config = dict(
    n_layer=15,
    head_dim=64,
    positions='rope',
    qk_norm=False,
    attn_scale=0.125,
    tie_embeddings=False,
    init_std_down=0.0,
    optimizer='muon_variant',
    lr_head=0.00633,
    final_lr_fraction=0.0,
    doc_mask=False,
    steps=6707,
)
MLP neurons of a small language model. Each row is named by its layer, matrix (gate and up: input weights) and neuron, and shows model dimensions 0-95. Each number is 128 + 24 x the weight over its row's rms, rounded and kept within 0 to 255. Numbers have three digits each. A neuron's up and down rows have the sign that makes its largest values positive.
A block is one neuron, or neurons of one layer that tend to fire together. Before each block is what it responds to, as a language model described it from the Wikipedia text at the highest values.

Description: Sports and biography fields
L6.gate2515:124146114166128113103115103118135131141081182103194166110141146121113160099123133118135143114154078115162114107164105141149152126129126108116127185132173158113163144093132099136137164157099173113133157162124090152122138120120116098151117087104155101087128161109115144137150119167140160147
L6.up2515:127099138089151124102141130136148148132130097113142153119138138134139187103131131123138126127133115084175151121106130128117152107137118096140126139098125186106166107141114126069108116099126097134090138159097105104139162141142147116147121095139109127116142113163113125171123092118170105109

Description: Passive auxiliary verbs
L12.gate401:118157176137102128146142095155120131126131110178146142121121189086144108134125080081155158122096143111128137150123102133184158119131113126148133119150136117128132153140124124102136106112126167096134150118143157156138153144138100123101136095171163092147106130133091136117108134127089153114
L12.up401:121099119140129125115083105132122136137143145148122115123124137119156110138124178090131125150125155148146141129173113133133121135120141106143115127144130122125143164148149127133117162100142136097124121130084149153097129090161094138115121116156144110130157150125127114100102126156120099143
L12.gate439:117132088157138154135155134107121111127115141108138111114128113146108107146121212183162150138117140139150096169152091126113135158150142144137126145098134113119114122130111137129137123133127157091123141156130146126156126171102128142150101118103177128124105168122133095142171109133140150106
L12.up439:173101131151138143124138128105090112129180118110117099156140129107156113099123154162091144136183146112156127103116144123096171146149112133132161107098159138151116137146104173182137099145125164152092155117124154122150133118120126116083150108203173111124107158131125153143107106114156178102
L12.gate824:175135087121163112097130064127088096090126138117134126094113141094132105146138135166104148181147112114161128088111124164078142131117096128123128094120156128135160072099136106107116149167156133126137168199116127159122119150115105175161093123125138146177171148139150107098145154147128148120
L12.up824:105139115116141112146155104109122152131110135093136144123101161057115158125140119102117132119154148159139141138123133085082151125130130084113114144176124156152131100176113106135123170103168142111123165143106135120118151087120144083115089153158148127131124093099126120130124166111129139146
L12.gate874:174197130159158159118125163186135133151141131120155145153140123136115121119067133158117113208066109124136128049097125151116142134085116126142122124146139141118079141104130090100100149160160148120103142121165137139108116086107120139141131126084134138100117135119125137140169119122154074156
L12.up874:101106070101142151138130091141089132104133144078142143153159136125142133129157104120131132151086132165130112137089150136125132152126175152122120119159129151083123151174121135136121116137116108141137159142160120140070140107136154109142119125118128108172110139130136142157147142111151150140
L12.gate1357:111131117111123117122122095141139138110146107176130151110173119151135074140158147145108127115150140101128134110087134099078108133122127126158146128137167110093121142152105124109154105113154132110091103080143139140126151077109130166148102155146114136117119157164103129160130114123160131087
L12.up1357:119111115144152154134133109120128120142088144041143119100097146110147140133125107168149106158093135114118187107148133070146131114117145104146129133073140138156146110127093158137174153109116135124115128127149077139116164152093117137185124129118140111149110140172121129115153088187130156142
L12.gate1547:146145161087121148128127141154153117110102120180159079170105148107160132135113155138118156135104133116116150158081133125112105127163177097115114121089103119144126116099141137122108103093137119104126148121121129144175091114113125140119136084144103113158126091105116127123141089095131128128
L12.up1547:158120135138116124103082124133122118083119108138138107139154189108134112127154130117108112083109134134102143108104101151127156123132109110119114111199171138134143079101111074095111159176150124129149136158192115108089137097128143137123135094159132123096167161129151116092112131175136128105
L12.gate1866:188120090134112092147127132168109137147160150105145151139132092173149151161104089152121129128131128168150140133093125107138148140154129129163139105128109138132148129143088142142140114145197119136131103129152123143107108095096146111154107153126102114131110122148136139135146116100123157167
L12.up1866:131159147171126126129144124128104108087147124131121155100127154092159120106129141132121155145139117133141146115125153106085110104164127117135111103101146124150116113130123151113175047113121104130098123125112104104088142145139122144118129099114131148131116158139127147139166174112113128127
L12.gate2045:120138142103154122110112129131123100094092083158123133088174134095158121066125130122092134137147139159124070148121143150174179195127085120106157130113138103180105121112093141108139153148142154159201115105110147126135079166142174116132126131164129140095130151166159127123153132105119142092
L12.up2045:165111089115134135091109170144126116091174165162168126190124144133144136104150157125173149100129135110143117098168127076109138127141121132145126103156124128095158136078136110165131110089101142107122115130135158181115098108109156135142165102089090133137123119083137163137160147135136179143

Description: Main verb after subject
L2.gate22:086133131093135117132135128136127118097117085141115121149126134149119146077107178122164101131147137130127130121157136138116092107154110151158071126094097111168121108134114149148138100115118122163123157125113097139126117129140060164170140044159113157124168113111097152129161094141157128142
L2.up22:102099116126093107139137153115133106122141152133140125116140147127135073155123121122118140115085146099110123136123146122155101116119093145142136140146085082142118060112127153106112125096133167090104116147076143124102116178126136117108108135151126144130134137099124167094109094154124127118
L2.gate329:134162144118138142134157163140109131153131137092132125108113099157135148108086140135138150142157160152118101116092086093116171126152110139126118100167140147107157129151086143113138113128135113129166139157095123132136125106128115148128108092121107153090123195096144122141112132109145130122
L2.up329:133141116124133109132142096135124117142098170122143128087106147148113126135113115060130138127134154164137125112120121113085067126111092125143088111152145124105117154115098158124143107177146149127136184164123134128136121103143125105054135085116119135101142166113110120115084105137115137087
L2.gate503:088135152115120096121099137115079120119134099094152157137134149147150120112120099128116134148087101173125124114142138136134106094113134144123119120126093129114097110098113159143160139126099152115132144149119178100114174116119115079134126142140126155115161153120054130117142114089145149126
L2.up503:133099159112106111150117120099174153141119094119159139088126115120121137120112144120123101103152103124107158110125132124142117112119161134141158079163131110128087117090146143139118137129114109145134090136141140131110155102136131150110082105142160175119114130114155092146125133117114120160
L2.gate702:129142074125128153110120179096110157104128131150099160171157154107138134122096125126124157138133106165119117084098101169138117085113108107115095099115140106097121139149123147156128107111148130117111119112150177124129163096108104106135125143117138143128113161137134134081096137137162181125
L2.up702:153140140173141112120113135120136155087156086124104149165144148173105151122108120150129105139107124150175122071140082102130116112090134116116082133095159088139138170109114150104126096129136127100139089116158146133135153103128080125121150125158168150111119173113126157135109146125129153118
L2.gate726:144145153131181152097135119137156086115150125080133130133148147140111129155129126119090161131132149099107087142135087145133161154105132126119153086136131091086123150146140127129162096151105144168132126103094155175127128093164107127161120129125163122142152119169114144109095122105130178138
L2.up726:126103087123088168124131102089156102082159098078129149124132109146080101148132129128133129113109134083070138143143164103137161140138124121127181111127159094084113148123136119104114112147080139128152129087144133183117105117143146105090102120145158185140161165136106107140102091135098156113
L2.gate819:111126087139115093140147103104117143128147132106143101157137100161099137128113103121120158092110144156117132117111084139118107105124148127123107104104126137127109123119159140152139190082146171094117161134115115125131156121127097128115124080159100125099141165119127166107097110102120161108
L2.up819:099138103129115085095128123121115138117150118134155103145124083159118075134113129100106145111094110144123135112151133172140119110100116138150112103107153119128110186120182162107157166096143115124158121085137126133111139110130132147135138090110100106111187141117130124111130118114139183134
L2.gate1976:108104111096143145126156154178111125112130106139157167127150126108156150110144143151183104119154143135127119121137131151094081149106107132149116077105125101124140112119127144125128121148159177138116104154119125166135116146103103078155118074195131161142140112149073122104141160137136170057
L2.up1976:070122110148164129183126160123120093109146116127123160130159112152108139057126081141116112115123138176159128113087115126124113142128129097150125134135145128119117175142098142154162114079138104144093129123122139109141107125101126169151145145062106082125159107145119146098141122141112106133
L2.gate2251:141143078078114166112117145136149094126125123148140123127129165139134139115081116121134129157090115168114093116156137132105118097097148144129119083117107134119165059150147122143108145083126149158100134147115173150120143125116096142104142083143121169116214126104136129126075115171160134111
L2.up2251:134157116098141133129150162136162126112114162108109163112147097143103142126130148119095078137116158148182105133132100173167117137125110098136176084146106088123128154115094106153116081143125143152144082093100153116133198150154111122076157107158155161061153137130145121147129090114132119102

Description: Mid-name word pieces
L6.gate2258:131147088125094135169110131132161172143144123112144165096109087141126112168153141109103162154114148091154108183150123101149078151101095132136146120189120120158128132124130134121152138112140128131150136148121140125075127127144170138125114170137147098130132151111112099103135194125130166122
L6.up2258:116125142183143126113114164154112163190154119171113121108106094139090117109106121143136138115135157145128117128141144107132136135117089168097132100102110138084108127112168149088102140122132140183114099124109098075116095125119127142119109162115096121119143129105105143140130136144088113146

Description: Mid-name word pieces
L2.gate456:141096131142114125087160107092129166147115122104157128126163169141120151177105125104133109129174137119122123133158116145161101140114131113183139138149154140164144160131141103155117107127129115137138116141091145143121127116135107148088147114128124076149095143154135127117124104110146108163
L2.up456:111146092184146152120125123101164127107097114129160119114134160157105078115119120107113141126179097136133115140154127152169156141101135117115088121120169135145098135137162109146106118170170122125107118107068125114135167110132143124120121096143130096104075166135141119116124154106104140091
L2.gate1031:111111119120089132118138128113127131147116149107120186155095126139143082130105136127122135095095110147172063148140108169135148137131134134184113159106136152125133117150149128124149164117133161129107149098124159115133180141131113123109121106139109165124136128118087131123134140123128101154
L2.up1031:114123107126095108127157131114099140098170114116085098152173116203103158166114108151099142125095143121147106148140162197138091117105115097155122151097149115091146140097124133128140162127135159107103202080117117145129154134138111094139092111128153094132138133102101129154117200112159135197
L2.gate1196:139135149178155146114160092141178140152167142180140093147124162116133114106081133084109109147129119125128173121175121192128137161155117097112119111103120198126107095107163140181128159120104144144083108109105099110111165140120146154121148132114153133150106132122141112144163120121127164113
L2.up1196:082096153113136117099077126128136132120161128113176123066134118157160130130131099148123118143166093126099117105107106088156132162099117109120060123129118180153132088104124135126105162153100141134163159139133129146143135108103088111138131112162122133136121122148136143120132157086168151129
L2.gate1237:120128098106118092095146088106121118137114125129139097130136112183117106107134166159150139129151152121160092135119153125174150146183096100157078091127174100113146140153153114118151108159119140125098153096141125134099114121095130163128099113140132102160106174111058137107173117085141100142
L2.up1237:157123138138103094134141146116117151142150115159152150114131124127131136119172128160122122111126131106101150097103102128127131146126134027123130142122157085102117134102112145131139131126122113192128129123143137116112095111131085116092147147120100151121105140132172110133126100085112128125
L2.gate1388:096122158113150123116091131140163172077150113137121130129128140133125089181131145128135152180097131121107077144095146137101143156087124117148117137123108105136092147122206138138053137148144137132160113092162194144130119115113111099141137105177097164112139116091144133095115137100125129141
L2.up1388:139133173098088111118140117131113125102100116099110119154118156119158132114132102111084108167143110142139112147120130093138105105119136138127153085136156143153083153144097137125137094127099145146138092113160126103118138152159143096134145150121100126119155153113163125120121117121140122108
L2.gate1638:153105125156128129149145132139137104147132124143107127132138129111104124117129130119114158126094092120165184159136159127221120139086107167171165113170156154112085121132120140094122136121125136138138194092156143147110134164138131108120099117133161150196142106142135168153133134142111157157
L2.up1638:146077149133110167157146133183145139112140106119100190114104178091181160124107062096110129131128121150188159134125135128182124069155110135148122122097130109119118113137177144118165156150124141147119147132102172106104161114092134114118132141168136106151106103142159111128123145112179112161
L2.gate1996:127152151160127107141166120131119153090150129163142114094154164098114087163163087141105126124126154146130152190195119133144138120139133163104140160127113131114097102166125154146132139114158150133116135148167149136145133146149123140157134098139191120148135107106104115152117120118116102113
L2.up1996:115086163129128167153134116112176108102089177136129140155129133100113129130153122145176105109108093135130176175138137105147135120109132131129132128112115174108109108144124125145102147114170105152137090141110127118106108128104156156162110111149146139113125125141152096065141143178154135150
L2.gate2605:117123114132109127140119104118109137105125181136174124146116121149144125124110115113116120135121126144196153099152150146148166154145107131144113137101150126147119142127131156131166074066162101138113127117161136136110105176155112090128124099170150151180158113104073127121147129108179161119
L2.up2605:189136089139134077140103133145111130156173140145133136175178118130109099114106115148132113152092098183128110123148132156169145140128113095125144076135175114146086139155113176100113126138148097165118144137106124113107130137098122129154142099131148136118133122132119166150095130152146129078

Description: Sports stats and infobox formatting
L12.gate170:128129109105143143089134099157128120116152104098130115138125149132136159130144123148108143145097111113124165109142128105151122109126115209130064113100133127125109119124142136141138121103165187134113126138123130144115105116123131125093102105129127072134127171097133146170114087091142141196
L12.up170:086133130111100114154085097145119154090088098126108121115106123112137171105129090127126150138177125123143115121107114103131133132101099097132090120174112113119101116119157132119109127124148140120123142117134138116163111118152103155142098121115174139109099091125125107122092137138098130133
L12.gate198:103104100156125079096132084143135175121132114117134158148165149158151137113136106148144163153132138146125184138154103098130131132168132081121128132148124162097129145100093095122149123121149138081138133108150097095127117121133124102129174108115125159141129150159144091098135141141094082090
L12.up198:110111136115177114154166139085107107116181160140112124152142170166086104111112124123129146137119176101133136149166150141147125101147154164194072090142153136128129124115124109133115132109155161129123131160109134126078074108116142136104155107138151141133122144132153135135122123119157098109
L12.gate892:170112101090138165161118120070077179127099133129120136121123105109154124099116161126090158162162076129103117117155140113121127117116124142117175147139132143141097176138098135126106129116098126125106129115059102130134130146105128130120125064118152110175127134110109125080091123158116111154
L12.up892:109175122110116107133106164077108120120105155089129137113094135095139122128085144135105131137147125094139112119126108069105114123157141097145154161145106141100154130082107159131147111136141145155168132142152162097112144165116174121118180112167094092135136127129088156142119086126111105171
L12.gate904:118113119139128140125113127117110118158121163119136124110125138107127142144111091121107122192131127122131080146129124090146114072131176137127151116158133123093128121115129157133131135090105132115122136162104106145145149093076146154141125108099101093140167149112122134150125126124144137106
L12.up904:141123134177137076162107146132132115119121166145078202146136169179162118090135141204139137136125136118153153127104110133116132133141123125079095186157142116115137122116152118127127134136164152099102173104123157091107128158127104151141128117085143089105131124160127128100117198091128159101
L12.gate1538:143156085093134133060131129104147152110125108125151151143082119139153146101097088136119139190101138108128150185161111125117130118134124138099101116148119125094137138127131091126127137139111101158180120096143152075110107133115144136119092097130112186140133142104140089132102097132103109130
L12.up1538:167158152102110120093149126157188168116110120104124137091112087144187109129095111133095101138151134127148134152093122134140095163157121177124143113137109138134153118125101156120191115107116130154123139125137097141116113123115139096115125113138104160087152144148147148148165176131102184108
L12.gate1742:134103102106110084131119128118141105097106150113129130149095118128159136128106112117123134162136114117142156133138100134144131134141115110157171144117121120147092155129074096101147125155113114190136128103123120149147125171082156109139124090133155134121122137138117143116143110162122172156
L12.up1742:182162110148091107179140125133139115124122113133151150112113154111126107124124132140157116126096086171143144131140176135095112114132152144143119131141110146135136132134164146151181132128104148112108148139138163141140106144154136154125125131139120097165149148100122129123182104114130129141
L12.gate2147:141138146109134134133183112130119116145142152113156116123102087130119144132131142090098162144102147127168134119121116093140154121125161109112129144156104156160149175102071124133105108141150123134144165143073112149121103088138159133152165108131111101121144143143167139092102105154066081145
L12.up2147:162171102125140119128132107101125131139131100146160119106102138126170139116149113134095105127101176101102158074091092114151184172157140149087127141104130102140166137117084102106142118135155106130156125114093111126109077125112146077175119121155146118143150151140095101130141140112139150150
L12.gate2748:084102064100131115112099088113178153111124152114136108129143122118153128099106131118105135116162123082144123101124107100146125108170148111121105200149084135149128139102108122076078126089135125163085130118129126139122101168092106144135115131127147110121156087132115095124146173129107132120
L12.up2748:122169121106105135121132134102117148137097155106149113085152138158123111120113134131104122131154123131099169100110084150127154176106151126119108061104120140128156119116111088127115112122170124103150177096134134090137113158110172120167110127142164082072138100160103133127137124126149152179

Description: Passive auxiliary "be" forms
L6.gate1482:103120136134149106105145113146136125144174112103130095109145112101132095144100160131126161127112123129130194133129124110105157133121118118112129137202186119149125112105136104134148158086111097168143152143121177120074113123144122112129130087119103131159134151135147116117128123161137143159
L6.up1482:138112119125164124132097114146090083138144130144150122110133084127109123121192128141119117162144107126142110139170131106115089168141151122125099156122143121097124126141143161100134129088128089103111118141121091154140116109081115154128119112132104095118120128131123146127146111157099162101

Description: Sports-stat word endings
L2.gate142:078152100164179117124150142111157126116077120155092092166164130125128125151114104104158155114166141113157079109140093133073131092096145110105115134145157128117144127132117141130137146127090115144169134106111159194132113180163134148140156116166097148108144116126157163116131134137139142124
L2.up142:128162099146121112122130113087144133123158116135142107125086140115124137195153142164124112115093138070138142149113157151121133096107074088122136115166103134105132112124084076099139144105129104174116124109134114168146154115157136113171131087177099141135104103128104164167130139125129142134
L2.gate1003:140115143092142146133135140125131174134116140127114117159128126093093129112111108131093068137117107112124136126098118115143139167143115177118135077151105123135112151141131159095084078173140116133109161112112140171138104160096109133145180119193157125120140111091144122115122140116128109102
L2.up1003:140074156126191127142143122105124101129078179139147124139126085090114089135158135135091135142124127079127160110087149124125167099146137117135110127159153117151111115106146081106151109110131152114128150161177149142132111146162134116062125083128117141147158119162180158146096120117113154108
L2.gate1027:148140084145143104078133144140124152103160148122096133087158162134123120156118157126160132101109153122154096130142155151144137117112172146116122127121081126114151116114094152115143145145085118120122102166174157119122120190122117145158147129110135126096187110134116152119165148152118146106
L2.up1027:162096141150115125121169119081110133113129129111120130125144133106105111151127113118129158123095115120133141121132107110139129170154142134115139108121141121124143139130170171101147163169087139120167163180110128093109134169126154143114113082110130121108154126086134142121130128093144101124
L2.gate1178:111108133146146120100161097111145123137164103125112109117112094144141149098112132166111155140143150144148133163109130132140126122130135132136098105130169140127101129109125150107167116101165149163120135164097140134108166113148141087093093118077110096079121131140146146162134079102103107116
L2.up1178:121088112128109110111159130130116144108131096091104141120121101115115147104121159154121093118129121151170143144116108116126137121118181157138153162152157138145116107092145155126131117101103148115116156102074128123101115073096106112193125130162074048090155127133092119135133141137119139063
L2.gate1766:153119128158103122106158109128142120092115116145144094129104108109131088151136118129148153115132125076123117146160088115136128115128167093118143146143124144163164121090117147125115131147077103156127120110130122148125151180101143132161086107086112095075122150143141153160105136117144115126
L2.up1766:136104114159142148087120171117133134121116099143122155125104121132140120156162086124113115110117101117149136118140132122139140116114196135103110166104111135133138131113086183120128146129156135135107110154146170165123147174143126119131101084135147112105171161134169145160156120143140078093
L2.gate1810:150105145054139138126089126102176099090088124126124121116088130116105179168172146154121140098120143118115130139149148110159073131121152101125086128147135130080106139138149186137131114109129138112118154145129132088084093123106140134110138123082148132114127123114153181185117099112114156109
L2.up1810:112116112110160167130125090111126131108132136136148119128107056111128135137161143164091103132109131095167165173124112119139061141120157088153105154140123126112115126088140110108150113085141124092121160138148148080127137135125131158114103107108113147130117136132166155133097141107077146152
L2.gate1859:167162154132114159080146107139102138128138146112139121138146091054156159127140118146140132114108142117132121126116090100137088138137154127114142113116121144159123162114064095127138127112111095138103158111137114153130103109115113207084100117108141116145188110107097125110149183132132114161
L2.up1859:103130182124088127099142086124111120111122127146121093147098121123119094152157147129160143121131139113138099122089114101117129113102140111129108125120110140127110138159128136127104122113091134135120128123128122161116163149089146102140114120102168146100124036174139121092113129133121083083
L2.gate2641:106184120142113120148140140111124080075047143144108145128102112132102116077121162139113125097159103138139122126178116192078122125153128127084160122170131115106115141129104129118056109148139098119129142097152128119137106169116157085131113136148206146109129131159140116121142131151134115168
L2.up2641:113125143104132089151126133174180128122128115108113151126116105104084113071097103083157147137129114118098115117134104137138127121104155139152125126105116179160100113128140156125101103131170121107114124106124108129111110184137107123154126080151149120138181083131139110133110112131118117099

Description: Indian name word starts
L12.gate111:167134100132105157164194122135096148173109133124144168143133142104128156097103099090129164125119142104133096152133116080125101129060110101136103105126146185106137092124084102123150124100132124148131130150092142114111121143131143089107134128124146114130133109142105126108143119152127141106
L12.up111:117154124121130139086141088103109132133091093131098131102156135171156146156144169168135095144102151129206107120101125097137098095159104120155176172150151141153100156119130155130138150116111101155119130098175109143100114127118146117155133097111111070097121143123110132128188086151085162133
L12.gate796:142156131132164120138113075159093149118151109109129170089136162135097140127131127112087123125134140090128081127152154107131158106111107151125139115144144129120114092109097121091115141125155147171116157134132131114118110149127141092125101125102100135141105140150145183126118128113107155109
L12.up796:133158134117115164147091125106108093150130086097126125156144120145142173151129117074123132144102106123174102134122143129097149082068119154144107115108154158166132128124133105190151131111130130147142134123119096160103111099064111110116104132139151124140157168137145124154187129125118150156
L12.gate1205:161164123110147158090129087135116134119121150082123169099118157088110125156131147158137144106114115116122098134076142119131129091131130113118088133115158114096128117191133110098142130159120182124145109177077143107155125137165139124087097153152147126100160148133122126143131157113101146124
L12.up1205:142104153089140104123115093135165136139114173097146142145142169169140135134123150152148153133109126150148137153123141149123129111137160131097143104117127105104122109163096146126116148124135153095152119112110174071138099152109100124117117148117130099155150123104121125088131157103121136102
L12.gate1346:084104148123138091181157121143098120123093143151122071131107139129168148170113111115105123152102166157134140157151132136107166129094132117120141140140140135159126125152099145147109169162139158183146151123106121147103137113136094118094054102151159106103138136144131141171137113116136145113
L12.up1346:093117195099151094164124102155119163176099125100135110149155151109108166122126070104128172113122127080133157147141171113164118094128146137186128133132105140198170124122126159179147148145134126134109099131104104125137111127175127121092113130112129089146135072121091115160172094135109133154
L12.gate1352:104144091127134156146156103097139148181098109143140130168152146126109125170118101121123163124124096169154098127132148084144135113087157121140106063130154150172154111119114135138154146125121180159131189138134126150084097108154115154136109146130163066153189169109099124159159112137104124102
L12.up1352:110140101100104152104132124128115139149119106139133178131169139119121122137108103137117095141145156076173132102100124126135120118099117104116108148148155170150120082145106141171118088168118128183109171112168126047106127133136125115145147122162116120095110136159123139178139152182112123130
L12.gate1486:151181163125090121152144110115124137169122156111124140142145144108113119139109116130133111119089135138146124133092146145122115082143136158152097172167095096169137145088124109141124112144134114139145146125138139140100147154101131112144093086110112122096132125143091095139110140108092141141
L12.up1486:140165136118128120138165134096138102137140128153101130111140113131129112160126160124145128126115117102158145132075152155140134062143164159126126117168169156142124131124122117173153155107119150137131129149138164131112125127112131165152102117151131098094121107141110140094184153125114165115
L12.gate1588:105090092150087107117122101190129138137108138125111127118091118160143118189145132090144154163159123110144117145126162094102137170131087114109106105130152093130094153099094124128113151145134099185127117148143106105146104136164137136129095137137110148153149146185096125138124094081108089142
L12.up1588:107117141148153120121149106125141171166134102177122108161144133140146196156135122154098074146112108169111134142132104125081124124105124184139171150198127171141149129102162114133074096117118128138100177111141100108112150159109105088126101151126162149137124165106149102132165113098111100094
L12.gate2467:140142111173136115079112141176099120187137112118160094148124150136118141136145150132127134139115147137142130124139138059166133116093117179110143155109109192115159136122105122105116130130144098143147191085127147105146121100124174131117123137125150126120109126187091127116092189113151146129
L12.up2467:151132125115146093135135139163124137132125110152118183134144149136168155128121165158106113126109136112148119087122107167102151162037109135109075140148149132138114134155117114149117127133129117162130132186077123149143149112131133108155146174112127145134134118103132106141146153148130127143